Weights of a small transformer language model.
Size: 5 heads of 32, vocabulary 2048.
Architecture: rotary positions, no biases in attention or MLP.
Training: a variant of Adam for these matrices, 323M tokens, 9867 steps.
MLP neurons of a small language model. Each row is named by its layer, matrix (up: input weights) and neuron, and shows model dimensions 48-143. Each number is 128 + 24 x the weight over its row's rms, rounded and kept within 0 to 255. Numbers have three digits each.
A block is one neuron, or neurons of one layer that tend to fire together. After each block is what it responds to, as a language model described it from the Wikipedia text at the highest values.

L9.up101:135128118102145116100115165131094150130140134121154145078138125167081166100133159099119088173079082096118129148100065102137122114114105152132144127110107158124129116130149158141134121113124145076127142119141158123120146091121122078172129097089177132141153110128143135145124164104123180110
L9.up398:172148136116117106156161118138098150145131131114139115162130143104115140132094145134113127119131139144132180146073116125123108114142127141117079147157131152106084162084138121124171116121139134131103129094122130089149135138092119077142100095108162120115141149107121105103122102113089122148
L9.up435:131105140136145126158128163145095138135108124093143156125184105101093162146123079129102123156134132107110144125136126116125093141131145104107138159156112158110105143121137117093144162097099118146090127122122140142108105107153177109177129091141145113153127154101093127124125173091130161162
L9.up553:118111094120161142110131127161133167162124141107154121116148118106057145149142123165172105131104144122124159164099112120167143151160151107151132126126138144104145175077117164124156141120158137123112104148134118105168142164089123087099121112116131129151155118156166135129148118078109165130
Second word piece right after an opening "de" fragment, mostly "p" in depth, depicting, deployments, also "s" in destroy, despite; weaker on other mid-word pieces and "as"/"of".

L9.up22:127131112122101109149131097121101129141155172102159129143140096137118168130130162095127097119120151083151128164136111147156127138113106104135127120145137142082147145091196164111092148168066134118157128138146122131119144109107138092158167140172128142154146112142125141135127133129141171103
L9.up59:160149136108110142148121081125105138115107159119135132137110095157123161118138116121158065126089149094147129141109081108123097126124159127119148127149154115050140144130142145133145153134104134133121115121178136098095165112077124131134114100110145138132124119124161134162077162100106124117
L9.up228:113112113164127179129084124131139133165112122115147138155115112180128172185142131113112132123148111106143105156111122144097111157175128147125125098109138129068131136142131145137103153106137131158108104132100122097137102162084137099089186125128132132085080128149132082150151144095090154132
L9.up511:112136139130094132136137097135095118153136199128132129102160094093132159135142175104090059128149073110135140166152125131177156142143115150112126107109144118073140131133179110114130173104101144124126130125122122108128125100115153109141135116155157088136077142150147099120087172086122129141
Short interior pieces of words split into several tokens, as in Re-p-ublican, poss-es-sions, resp-on-se and E-d-ward; occasionally sentence-initial " As".

L6.up25:142134115172124117125088125156118132116143142131105155114114132104154109115140158094150116112086111135141123173102095141149095125117119155115147128093125142055097158099119148106151146087106134160098125118115131117128150136080128078139117125148150154110136085132125130122175089101113121101
L6.up103:163113146129136156109123108160104093144152147116106145091144120131100158099176159148136110134156124134106135156131169123146137114090106115129144099112080129097121120128143108120147129139144122115076138111164117081161138104089102105146121088113149125119084133123126132109158144145096130145
L6.up115:159118131146168133159149156139129139121128120108110121090145125134141137135150125162087120108081124136121143133080114123095089161148139161133127117157179145096158149137158145131151089110146102103095120147145131116152105124101161126144121162117118127118125070107123154104113114178149101132
L6.up116:126116118122143096094152158171124101137113144138133105097159102119115110104120191161106082134078093157096129173113082156098132136083154126101122090117123121127143123132108141089146136150101137127097163127148139108116162109134089106121121101128156144129124112123193131109197105129103144169
L6.up119:157171140173144113142115123107158139141145180093148101152157081104132143143123101143145105152110094109110141131141145157125140145135103093133111143098132106110112146100067096134128105155107089123094106131120091112080122152091109114125131098116169127137106149150142124098147083090086088115
L6.up208:115107116142115118157125114137089152142128126146101125109125102155093127127117152133116083089123132126147130114095068124159130150092082116151135151126140117100131156127095139106141142134127141174106097139128130117167113124098150078104122122127165107081097116153117158131163133072125125111
L6.up213:134116140138118156105102107149104163133157137113098141150136073150110143114140161162095169124132074120114147147121152122148152110144130141125101083131125119143081120132123109105160130104148105143105122109157141084103147136098157139125124149182117111138120088163139110161142107108095123116
L6.up423:115151151129155153128103136160153167164107158128134164128176109126099170146133176058136147095112132127085108183132122131115053110108155126120136126136102122107166146117172152124126148149082103089105151133121107130103163134145137130119132143148155103113138078107118110131170102134119124143
L6.up432:126142141084148125146143103141127151124102142114144120137109085135130144118150149104169100180107118128126128194145146151144102119100144122141115149138169102063094150130115134112110126132137123134079129097112152106123135171087107110152115151124165124126138129118116125145127133093104134152
L6.up440:181116155137101140088154127097127170143109101103101137133142128138131157141137129109185136096081153136103129149120116133164094148142094092100115109132159113130115140102153150154098178151151166152075147087137151112112133151113098096089114122125120104124147141101149147131170139119105131142
L6.up448:146094097117132113133145148155112106157167173124144125087113099145157116140136146112115098157089122096098127139115098130139131108180069119111152118126107133101119135069096125081131110132132128098089128134169138118124142129092121116138124153134096114162109118119158156127159125104136129142
L6.up452:129108109131148123108101121151072147139131169147114122154140113159160152113151145121160131122083093138126124143132157111145154142104133104110145153152156133111082157139142145088120169116159091124103155107129097129148153092108086128111146131140141085117142122101133097131142126126096145139
L6.up550:140088136118157133113114134193116165148139140140135123133107146133129141094119144140120128098135129134100140175091160168113153152106139110109119117139105088119125112117072119133135160125151108124137157109119142104148117136114125140135066111147142142117160082151149119105155148104089102080
L6.up571:110141130095120124079158113156137115120163152065096134091179091116095113124183164134153116136127126115104140152138145150159111111107118118140132108135153113104119136137117111107118163131136127095122147129131129126125092120144124157163117100144146113145109068110172136135180104132090153111
L6.up581:141098119143110144078098125123125135138128133134087141167079102139184164153138127140155127172100103127178156112115136117131120141126163117147155087121129121107156154160125103092153126085129123131154157116150157148128155112128142111118098111157162128109112092101162128110152144114122106141
L6.up590:117167114111132141166101146172115103141165156130104115117149128135126138115155160114100107125095128138118135175106134106124136130087137146102157164154107129136124134158144144124167088114140162088073134079150172136104101118141108114143081101121170083113140129147153108127183121124106125109
Fires on the token right after a one- or two-character start: periods in St., No., Mt., decimal points (0.7, 1.85), and inner name pieces (Ed|monton, Os|lo).

L4.up459:112142096139129153112129106144122108141091155122114150127127143117126155121176138172128150099112113139112114145138130139089141135134112159129130124196076089156173155148152131115153133088119111134112124124147096067105146058146119130095123110108148137177124106142193124149121088115143137136
Sentence-final periods, and sometimes closing parentheses or semicolons, ending factual statements in encyclopedic prose, e.g. "politician and lawyer." or "as the LS.)".

L6.up89:136098125070086124081123116126095129143117175130134078081110093138118115131152148107115105116122152161114119101125125093114152145134105099105153147113119107119094133121126171155116132084108159108092087110129115142074154119147140136107161104112114138130136104108076135145108141106144167159
L6.up111:127150123097085128144118161105108113184107105134092121133149134113168143139129118099106126170143149166087160116075144118108133108170118129106121135159127133142140162076139175142162122122129127092135140079179141163074132106108145105152085093127091089147109121146118120097132108159132132130
L6.up112:127126106119153136145146124132149140099090125135129112125144140166136127126150166153135128131117105136113163098103088113109150145140117139122142157158160129105072126122157144143137097109147130123139180074183111123110144124139122162140064120110115097107108090096157099140153137166096139146
L6.up138:148111113093069107124090118094101157136132117125111104115099068132121125132147148122131125129106140133116161131078150129129134142111108101067136143150089100113142159160137134077135099161163135132119142115143110137140129147134161124098095098116138103063100101128087146125152100098096097082
L6.up194:118078081126089153130097139127057117125091172139121123118150117106102138129140145095147099116123167121139166127127062138128111143122091124141111163110118130103104138102147133142159098107156129110091146131135133148118153117091133136102114124148141141145140124117126129134146091086132150145
L6.up211:159126116138111172131133124080093139140103139097137091098107118117070176129145129142139099129120153111120116095112109129100101115144099157109123134176134139161148112152146151131139145145158116118153078114140143101112150157112181093132077143121150073154121126123125130104143091133166166087
L6.up241:133084139152159116118139147136124152120158147117065164102146158112126172142153120067127131141123159153105125120142092119143113155121128085098122167147129116101132141091097103144156107109189116141119130115143137137147178109095122111137117122119110126138098125119130153119119109156142102110
L6.up250:104101141098100140138096088127120142183136161136116132115088117127111123134124161096154126122139111138118127161128154110125139139172078099105162142148102097096137153159099154154169115130136130063102103097136145093125176140141144110130115094146147117132123131115128138136114162160157172121
L6.up296:148094125163103136109132115151117153144116132157106096121119105130130166147174169136147094126077115137110160126169095150090122183115144140116156112147160128102094098152146113100151100139123136109118104114130114122134146129132157132132116085133128163150101085128110131152153128083125135117
L6.up330:110131149129079171128162114089122129168086118143100120082096112120128122125102147113143112152156129110115144121161091108113169162129115139118093127193143082135129171139119146130104135124131120079141085137113148134120184182113142072118113119141143093160101112117119138121128140128163118090
L6.up349:108121126148148159109172113137167090156119133106129124101155148140100168144109094145125072159137116122097119100114134138140143126102101133111103116141108147081115135142134154177157148151128105138098131092118158132107149137162119127133115105141138074119094102106148129176132172133155134102
L6.up379:120128079151173144123126107114130127115117171115127141076137144107091142112114134090124068134113132132083150176134099112121075155115125107114151152172122116085132158135134165091142113100144101093088103121156108122116173135124109105145120111101144089102113104149138097146131161165131107144
L6.up382:134101152111144132168124145091114128193121156106085129134146132136141173097172134134125152140121141125115141165134089140056147193123129106128160109094112127120092126120136149120193123122113129132101136120144126083156128091083111144125114124145123116129094133130176112145123122119088134100
L6.up519:123092113166088172129102133153120155126126187126092118129130108099113166176154158114154117129086140136109156128149090123110111167094115120135124121138147108134100115101147134086164097106150163075112118141153116133110127121104116111122130084146167130144106095119129136164173127092135130099
L6.up555:129095101131091176157149154103099166134121176127103107096185128073091151157090165083156133121076139154116118115170115107143119153128096159130129117163148152131124127101159145104137124110131150114095091120173109090126143144106146104122129106136108115119133136090155122126124089084125155136
L6.up587:129130110164084126110139091110152123138138171089105128137122127133092135089137164152099061150116132169098170145135113079130103127123119140115149145165112144134120109129156132097174110174096145119081145114151116127128167137104150127148141114124152104127139078129141127139143111163148158105
Periods, closing quotes and line breaks that end a sentence, list entry or section, typically before a new paragraph or heading, e.g. "tributaries." or "vocals"." before "== Release".

L4.up561:108099083126109149147129094153089122155153146154110140136091113116116132126139168110156131161121095132087115102108147151122148142105118134113163137168114113116118132097179166134155149108160093146118124116134146125110109106076155112102169136167143106141177176175160138150150161141144116160
Line breaks after the last sentence of a paragraph, closing brackets of unit or pronunciation asides like (9.42/km^{2}) and (DST), and closing heading marks like == Filmography ==.

L9.up36:145095128123133092106136115125099128130174123137082117124119128137155114126167154107154108148113102158076169089113128174119069128152156109123148089121110097118078148144114124124137137088132140071119132108149175100116145127123137150128166135123105116152158121087133114128178109137154130114
L9.up86:138151151117116124107137144191101168135092146156138116122094147141138154115138115088115131146145167158086122143099112133091135128116138095123154150134083140093113135091093091114167128139128135133115125128164106123132125109102119116129151102125159155125150089136174125151119114138116157132
L9.up107:097125125161153111091120125162100146108112096105103111129130127121095157163171141080132114154170125145082129126134101128120088119092148101120153149127147146136100132110117115112150113143144143094153154091125142126153148142089091144128117135143160117152149098105118109125095149077115134127
L9.up530:111116117146142152135137125151136127165116176127164111131110133112113168127148154096132064138146120135109101126121146139070125109113139106117120149166144112134146147096114132120092135151086140159116114141116122088114169139100126138116158101164138079155138119080129103140168134052118141107
Word-piece fragments early inside proper names, mostly surnames and given names, split after a capital, e.g. Ma|t|thew, Ma|t|tek, P|en|nsylvania, Fu|k|unaga, also line breaks after article titles.

L9.up165:157120124147145147104116097161093118115126159142092112093114158120089125104121147117131115102130151145111162141153094152169108124124112100091127125121101115119090134150140107094154062091094118135095105137147123126129162125092142132089147133116125111140161102101127110174136121134149133084
L9.up304:118117095115149128156159154146076140150085183129072105121150141119109166107106158098156147161130072162127126146128114143154126148164128110067129145123103120115116143118161098110180140090108096093108141127155122112089134128095118126145132142099157122136120104115105147154121162134146118101
L9.up339:117123125153111131067114162145108155118157157134139094097089137135083191095135110119138132107121106120116104113091105111115168123165133119115169172138140093063145106120139115094115113135099128119102136111170095089073161129115148147125149134135169095184136112124166074128145108116110100175
L9.up618:167126131126085118089075159131155129161139135147127095119114100135125155123149141087115157141092139126113175174103092142139086127111151113125130147151172111095127142139160155125155091121094106140097101126115107126107116147140154152122104112083142119109109150126151113157136138086134119135
Boundary tokens that close a sentence or heading in Wikipedia prose: final periods, the space after a period, and newlines or spaces after ==, just before "After", "He", "Personal life".

L6.up11:153108145137102086121095119131150150111161157092115132118081139119139125096111113127135158124131111141111136142135100115148129133136113139114075088146153117102068152115174130146139128148079124147114137083135134073095133140130136118129173120116135142088123083151132068109167121110088187161
L6.up14:157105155113129135096132119127070165156136159108142168104099149094136146135133159088111066138121137118125151133117081137102120145088090112073121135138147129096115100116149095112141129162098159106088144100148130112141137114117124112121102130168081146160119149125104132127129156103097143159
L6.up45:112088144127164158111104097131102157147102162127125079115123107144130159113151171141165124112137138105151137178104109103093088151140126121103119104109118136096175115136149122120168166113061121123106161149145173086162168138087149112157113105117140092149153111098109123153107151086086139150
L6.up73:153129120128116187138128108120082116112120142087132141128150154131125115096183157136170120071091095109078127102128123152148121148141125169133078163106123091120124106122123118097123132138134164132123098136130154144130137118112136104191127129169189142131099123162136107170076133112083111132
L6.up85:133098126140117086132136155121094127161062113099159165123105113170104133123152116110159146138099129153141167137171112167124110150122126099111120153151137130097133143100167086154134138100100137141150103134159143104158126174141130128116172102145123149148140123154112097110154172128127120139
L6.up93:135141109149104150124091088153109132156136128110108123115151167140151156119107143148152145122120154142121146154170156142094087150143069098127083120149118160105127151116128142083167157120087129127095070125159136138135151169135161151133143120123101147164111121151124084103116125133091140140
L6.up214:140111150084096140146099147126060154165143159073108111118145139138103124151097114114191102120131177098130115144107131134105106149152068115147146125149150149085098152096141124079130154128147162120135083120124118125130124137118103128159158110124132099109150129124107146148103122121102146142
L6.up306:179127105152124118158107153119072115173115168131109127118148109136123168149124114120116098134108092121116118103130130119105123116124099080130107131129110132103171149072156143118127149149133122128076086137139131092155160157120159157112116108146146176104115128147104108147154106104149124147
L6.up384:123151132106097132100129140197096140143135119122138118106117096102092159079124151125140114090074138097121131158120113124110149167163110152086085132096118140115135147113126109086132122105105100119087133122151146081111150181123133108131119143182108107129131067140140110131112149116091147147
L6.up388:140106108127121158128094163143102092124156127113115133095143106158105155098129156162113134109125174147144132123158141108132146090114117114103087117125115103074115159132089112098119145112117114121136135125139117090132138151100126110146137138168117121157164120144204103106112156093130134123
L6.up400:154103077099129122163057104111117118158108151114142128123123121101111181110100123144116115130140091097138160119161150120094134133154108137096112105121123124093118158133113164099117163114108144116149161144184127148132114109098139130137103144150166100147097141114108141108149113112085142148
L6.up410:150105176146151149139129146134139092145174145117139113151143115119108124145134176111164083123122122110122157107104085108113142153169109098110134119138123124089148142122143157123117116054081157083114105106121143119135150120137113102152093151159171130174135136083159101151131137133118153118
L6.up460:153106119137119166126108121156096115161104143110139128090135136132138133116172115127158109138108124129153112101135087164119106144154126135107123128117157103087130152077175144160122147114140123144106127107150124099153137162129130096116108154108112153096145148109175120147108168106143145161
L6.up503:113081125126140125095131124086141137159121121143124117138154103106138133114163182107155107138123136142132117122148121072139141131159119128117112065129158111084094152118133097133131171155060123128097125163150106124127145163130124136103132124114105179121146114129137122116126154076158125101
L6.up518:167119142108108154115091161091102147167080113124116118105087072162131131103145123072139133144141162139158107120121097141130159172132124093140127114135108147102111120097154091091144135127122144115074122106146105119136164130131112104100119087065128147099123114114102150102126130115093108133
L6.up609:176114105128148141130109153143130068114127129087124122138099148105083119117162146126099120116136146123116107147144131128129104159156144161143137110158167153093124129141146136116115140113147141108115140152149091105130150151137109117141145137136104126164099110086100094093152135154158167143
Fragment tokens right after a word-initial prefix piece like de-, pro-, Pa-, can-, mid-word, as in de|c|lared, pro|te|ct, can|d|idate.

L4.up411:164110099128124152127147165155137151136128131130146121103097108143147135117112124131160150144122127094106122102113111114099134123107111136103112119121106135096065120092101100120171137110088115071106184098170144135082120090118170116147104146171103138131125095121149105168143143150123100135
Short middle fragments of a capitalized word split into pieces, right after its first piece, such as A-g-ent, B-r-ent, Ar-g-yll, and also == at line start.

L4.up69:152136127144156157133110144120111133102143172129095124121107119148090161114118142161102088120127175138118160156119130143127114076120143137125155190138121103125111137145137123145111089093169131114144145144129089108120173127130143146108105126158118156134144059126141142138120193168156113160
Second newline of a blank line between paragraphs or before headings, also the first letter of a new line's word such as S, I, V.

L9.up18:140081100091130102152098148156128109188158145151148139137156130122131151100141131139138115156143164135104137149110121118122072128116095145128145146152123138081134130104148128145166121103115095126097128165154127106141123125110126132088107095119127141125120110124157121148161105146145101102
L9.up24:173091084122118130133115147116128139130153163108125084102139101099125133113137132122158105151132122120113163152161118139146096174136101109073116153123117070101111144115136120140112131134154135061089145131134126136095130079096127165099127122152137145170116124148137139157124121088122131103
L9.up280:101071121096123133086167155090108097165137161155139114148112124138112128094124109122165137147124116135110156162141097086138125123157135140092085133148146127129130160140152136111150120086090144110129132119112126102131176097137154127106158074092152071092091143125162102163100124121132152156
L9.up456:140109079098106130132120128158132137155124144137148094128129160122122097118132160151176141111131089168079153163096147082149095128075143137095129122159148155120129119108160134138136112101174115111104146121120147136113151100088138115100144112095176117098105085119124087108119131147143127083
Line-break tokens ending a paragraph after a final period or closing a ==Section== heading in Wikipedia articles, e.g. after ==History==, ==Charts==.

L6.up1:122143140115121126122135149159103195132136162112121135123123107145143164101142138124153120152106098117067117137176157132123132124107086099144112133116123116118097121130129111153136076179133144139130155108154144113133143148115173139155124115113129162113120103126177108089170128100112150107
L6.up44:146108090153131099088141106166118143158141127144116120123089133174113187116139122138155113123117141125122142091083158089117089137162136087088155154123099115120131112081098105090163149179145125135121120096163129108175158117102144158112122109131113102106126120083136106127139130121098122151
L6.up78:133142127085128135111159123139113141112134141148108113105128127117114141079132118153163097132146130126079145142156114129158118117127101107123143111111104148114109115124174130112173115149145139170090160085106119072112137099127162075128111123163144124116131097105172083162106126136106106105
L6.up114:154098111185074133143137111165148103093150121134106164098175078114110159131143101171138151115148100145073135150143167124116106140127116134126101126131138145102134117130127085116113121089144116110089142104135119108094123130113135121122127134146143111107131088089157106163166094155133136107
L6.up142:150101090103143144106091145102125141132155086138137135141099108166136136122129137087156110108132119162102122098097117094120143133105158093091090103117120112141102099126119173121160086105080138097111135049121137115091132166089169100168109133132148116131124139106125081127132099089107148135
L6.up197:125138147129117172125087114131123114112152162125106153092091118125082186103132110117197149136152125107150140153147135139149090159151139120112138105153137131171142113155147070131169172159161128159114133126174111120149124160115124088107128139136130139103101113111146112109141121072119140121
L6.up223:156133101116133141119098085135131131117103161094127093150119100118116110144127136124123089108133190105068134156095121081117119109104166127084144121099139129101112131105086098120137115131164170137131152104137142134116162121088126117136156089168125139117147116134149140142163137108092155124
L6.up297:168147145169098137068119109158150092119125130096099102085093101141105100085159155144111126134138154091096160101109137154132111138163130096123115089117146102129134139147096126136133151144131113107107116119122103132146134114119150134152134122155095108148157134143159108126137159078100140162
L6.up333:102126126158102109134141161114151097172092135114114140130103109158123191144166139145127101089109134121069143117144138164116116119130147129119157105139152090130175153083168143164145107143105125097131116118169152101070151149109161118139164134135094121112126151106086073123108107144129109134
L6.up341:168120089120119162058110151133098131138097083115104170068108112147102137139137117131166125086138147111134114148112148148118143142176123090119120151115078166135106133098117131084154168099138163138129175136147088143144140158089139135140107123143121115177105098137110158113141123123134163113
L6.up397:137145160117142122102097137118135141124162133125160106103108091138103186126126133152140093145131148111062137108153102123096124128144140106133140120159148169140116135124108097112157159083079143121161110127134117119101162147123100082144132140131121125132120079151127093108135146073143156145
L6.up467:162138156161134105098096115126092079144154113130162146114122084116132148089151116122126117147114122137080141161124129098085142110128105097110118157156116114144131104101123178151159116157108144118104167114155098137134141132098161109108124131117139105109144115151138075076134126128100110146
L6.up513:121121141154143134105150109137133152164105170132098160136150111145154153136097085085139167151115139121096140113106093147109095139124130122124156115107137093125174125126116130117126136144171172133124129130168121093130102102093158141129132125186157142085096129083159122162183124107128122126
L6.up560:153119085167157125137116106128100109113168168131145117151109158135147120108167137137187082127133149134114171115122151158109121129170128108083130094111132146127092121149112104117114096132114157119069168076159089099129106155086173113117096168146164126123147121088162112135111130132152146154
L6.up615:142140139139110121123145119121135147112114142136122132114137147137126126119116135134186121139104111203129123097156077137091141131165129138159107137131167169149134135113183126152166103112090089128173046119172120148159124149125161099134149108148120075130121109140189116090122130111125104143
L6.up616:168142131117122131119109146115107078158098147113134128125119103139103170137153110109173126113157124145099125109145162097158145145089150130153131106144103151157145131104153126103130130140118153139122133120147142094150148146099123122148151082143133077085070108105143132128146143107087136115
Short word-piece tokens directly after an initial fragment like a, A, Ma, Ka, mostly mid-word, e.g. a|p|pointed, a|u|ctions, Ka|un|as.

L6.up50:096090115119137149125118136128097147107101135133080178087144096120089180080184109174135126135134110142097149114136090122143116160176138149106129157105126111148102143118123120154176139090114127077098118149173131106144169124114155109142144142117110130167142154101136113146116149121116129126
L6.up60:112064120152082166133104122117117119146111156115112138114129126115101142147133165137146112171106112139093117120183098125106145185117103119112116117154124132132120115124166138095145119099140188083131121124145122089160114146129152140151142119136120142150131094120136141168136108097134149075
L6.up101:148093092153110125122161135137130156137153142127094162137160118113110161101101119138147118101127132202096129151130138166123076110132112147146122151141083156103141145149158096130109076094116107100108089112130156121132123132096159128159075104119103161112128103126147143132165135126151131157
L6.up203:148126126143101149123131144131136072141133163143098117098128130135132124073157164172105097182075105106137132151155126156105095131129154110111120125153087120115140142141141106099137121082118138148080151132126108131151120140135116131094103101115125137130140085153179138131146091149141151137
L6.up206:133152106107135135119075135094067149144145150151124089122121146120125096107141142119189147144119135113090100152155122119121127134143122106119133142184143112117077126140145144149153134111104103132092070125169103123141165142151121135130163152098143113174151127132147093152121099135172118150
L6.up311:155077101155108128111107087108118140142105112154140099092144111105132142147122139147149102146150125138107128131153130153109145155119123103108100140151107150153109157166123144115118133099092118093103102136123125140134175152111130098134094122115103099117121133127167144111138124126141112127
L6.up403:085074095124105109145136099153143149135129149119105132118166127092134116120186190107122103163130137118126151124108120078100142110143151132125145171113106122136164136093098118121148143078160116121159164109129112112126135096101121107116138147127123123133153123143139117131142130150167136086
L6.up413:148067109114133114134079113156114130121133184115124102165115159101121133093115143141178103172138124138139130152121107153111151142134120147106122140138114148111120129146107147097115148137108141144082096140148087114134137128108157117121137121147167114082141142167124097112115104111128141165
L6.up424:103140136113133167104145116114103133146112164109097169086124110112148139119168086116132098143109119149136146124147104153136150143090094166103083129154176091144114141136132111114168145136103149173110121128161140112140142174081148140092116119095126113130123087148156123135162138127163158121
L6.up543:115135121137102143139107118184104151127151172138098154118139107092121130130167137142156108123124093167125131152155088182105122147120073120106110135143131124105089114139135102164132162116121103078123112140138164151131158115130154107121134158139149142132122124118139114112134096113120123165
L6.up559:128074136136106140089107076140096140107126168112142142106134126147135117179154131128169126138162106146095102118141100141149126133121144151108173163125116085116176132103157137114132083131122150062117115122147126151118134102103091127101142097090129125155135110150142135176116104135151127113
L6.up577:129080133115126121107099126190143085137092117167089119124129096143131119126114161096113099181119121129091123119131128072101103175104136113126141161110148146131089145141141140119109132165135112093106142096144149094128156158076134137103107092102106095111120110139129139115161126107125098121
L6.up582:112111120111104154159115097098140126124133135113085079133094128119114127148090179114156142141136106161095135122100138116146101154158125144087180150145158125109154151091130141107125110125143130140090129117155130125115176169128103129118090082109087105127097119155102130108119093101148153105
L6.up600:107104157123180136130116116104126132127146150112113116137107135098119178083176161098171143138123132102134171148145109116098106137124145098088117122134147089134095145131139164119143127150117122088108082117134122127145129104112136062090148105123115096115118107137149111120123108123149145126
L6.up613:148126118135117166123155105196131139123098166133117068095084127125138119136109134139131093151148112124145110155100139185116142138130149168130119128158131090097147141061158111139126125089112106116122084135119163136116162123108143078120111129083152145111109101116176126155109119125153158140
L6.up620:155142134172109124084123129104084123167140144123160140090101125201116131147149139135132135111145098149127162171139118150142117119138130094097149145117086106133103152088139170136148123128155105131131119162135124098107135119130155109113124083118140143137117150111128135115120144084139127150
Line breaks right after a paragraph's final sentence or a title line in Wikipedia articles, and the closing == or === of section headings such as == See also ==.

L6.up37:098104135142136148117158158101105133140152134138134162059128108087098166119124150156147121118142152137123138160110117088097102136092103103105133142141138119115129143112167171147172121120082120088129104112154127099138124105122119035121100078101137128128125106155175098135106109135152143140
L6.up95:143134122119130142127147143122153146107128097132108108131143076134132134081184150120114111097081094096131108163101136135140111142086144131104153128143141144142071139113154111109124112129134098174117145103128161116109123132132157124176110101110120127123092100121125113097185122102088106160
L6.up98:121097085145072126151109142126090147151133158102124097134124115101136149138174165139189143128111148161094138141125094131091087153118071095127112141115121107148085109106117127095141102111127153087108092149166143144108130117111121133114164084118150112135091105124114126132136127130170116136
L6.up100:151102115108125112136069140166105129146152161112079150090126094117130128120144133159125146124126089143102114116149158156106105122131168140122101130127148097101082114127152121112125166144134146106138148150142110099148118180136140140150140153115136139160128089118168141129125110088101108087
L6.up182:147132080145117131098113157124097157164097166121120163120179121132092205118115146108120126099089112113156154124143174137084145113123132138110109115131136104088124158128116118104109114127130145095118158115171113121130135156131156125121127113145104140120149064110115121095154132081096161122
L6.up222:091128089140137130117168153122112119129091119113147118115139154112081152087131089162156091127105124161118160115117126138090101164150116168152127123136079174115150145117145084136125163127130142142127139130146160112119139133099163106157093129103168158129085122144122098107133102122161142131
L6.up254:105109109150101122114119156155163114168151127116120142068139066136145122122122118137157133116110133131116133128085151117141143133125127161125117133100112125126104090112117138117158098135099108119086118138169153113113109168112127149164161153163130048101085114111130098153120093153123087138
L6.up301:181125133114102143122082176157122130167149176114139124115158088148144142124138129152107139155096144126099119141131124144122112112135140122107126132187128163100131125155157145104162124087135111103117143149150152134161156141131117119108097100144125123117101128110152146140099095108153149108
L6.up369:146104141142151158141111151102114125111147157112102165150116122099129174119144128150162122126098169125138162123132170154094074114106103104069112131110165112136131116093100098086174099120135169147102132148165132157146173117088144125112127110123153129088117107108127152138145141060152102085
L6.up429:162101137127111100118106149155157124149153145148110119101164117121128177090135109105138142116152124136124156127141114124082130147094146114103128202139109143108085110132109108135150084154134146070116101134143111104092138149124137105102102141151135085122083135131092162108151108158125139091
L6.up501:143112112165098132102076114148131173132171105105129150130121111131125193138142137153151091124082156153099135149140170126089135120117161178085085108131113159116115115146130140116143150104089095152071141129132126129095134141112171135121133148142160097109101063139124098127127112096152143140
L6.up516:121137136098094106113140110176121156150129148104097113136182129128155171117194155102146109108142136127071133146128140110155105128118142141115145173136144127089102105116155172095162119125121127124117128129143133128085141127084098127150148104127137090099127087137134112121144125121155126124
L6.up542:159101092141134206153139124118117143133104167120147103107121153140099129111147148138176120151158110100107141096112110133098100126120134148105098162179167119138100129078169178102121107093125149102119132129183129107129152132096130160087117088157168090143090115089122140138153147139155139118
L6.up546:155113158112112135156111146135131130141105126128140152141155135170115120092132148149179123118116118128110122178122137072078135144067134125090119163116157112117105163107166130122158114091103104152126145107123096135085150099130128085117092119148143141107117104101122115165123126146127110131
L6.up548:096130137136096148122089118126132099147164113136087086111105083122173165143173112134113097179068112134122177153148090121131144117133110116108171106140156105103087133125118115135161129116131094131077119110143169121124152116091115131134104156131096124123092128141153110115106107113133136102
L6.up623:130085128157140121113127141144107121112114131114100123111145102103136193126130123114089130140165127148103140099091116177108105154123106088129085138125106157162156119105157153165153121133174125142112154121158182115138137128106130120139115162133147133118123153156120158081120142146115086155
The second newline of a blank line after a paragraph ends in Wikipedia text, just before a new paragraph, == heading or table row.

L4.up2:115128111129126142118105162150102174143124166121124135140149149119130163092172164112120129169147091182140130143162098157124130141148145142132141122116159132099128145138100133078137117130128115110091116126134162149129137094099147141169067136173149097103099118100104144143151106104070112159
Periods after abbreviations and initials that continue a name, such as St., Dr., David L.; also inner word pieces like al in calm, health, calculation, or d in middle.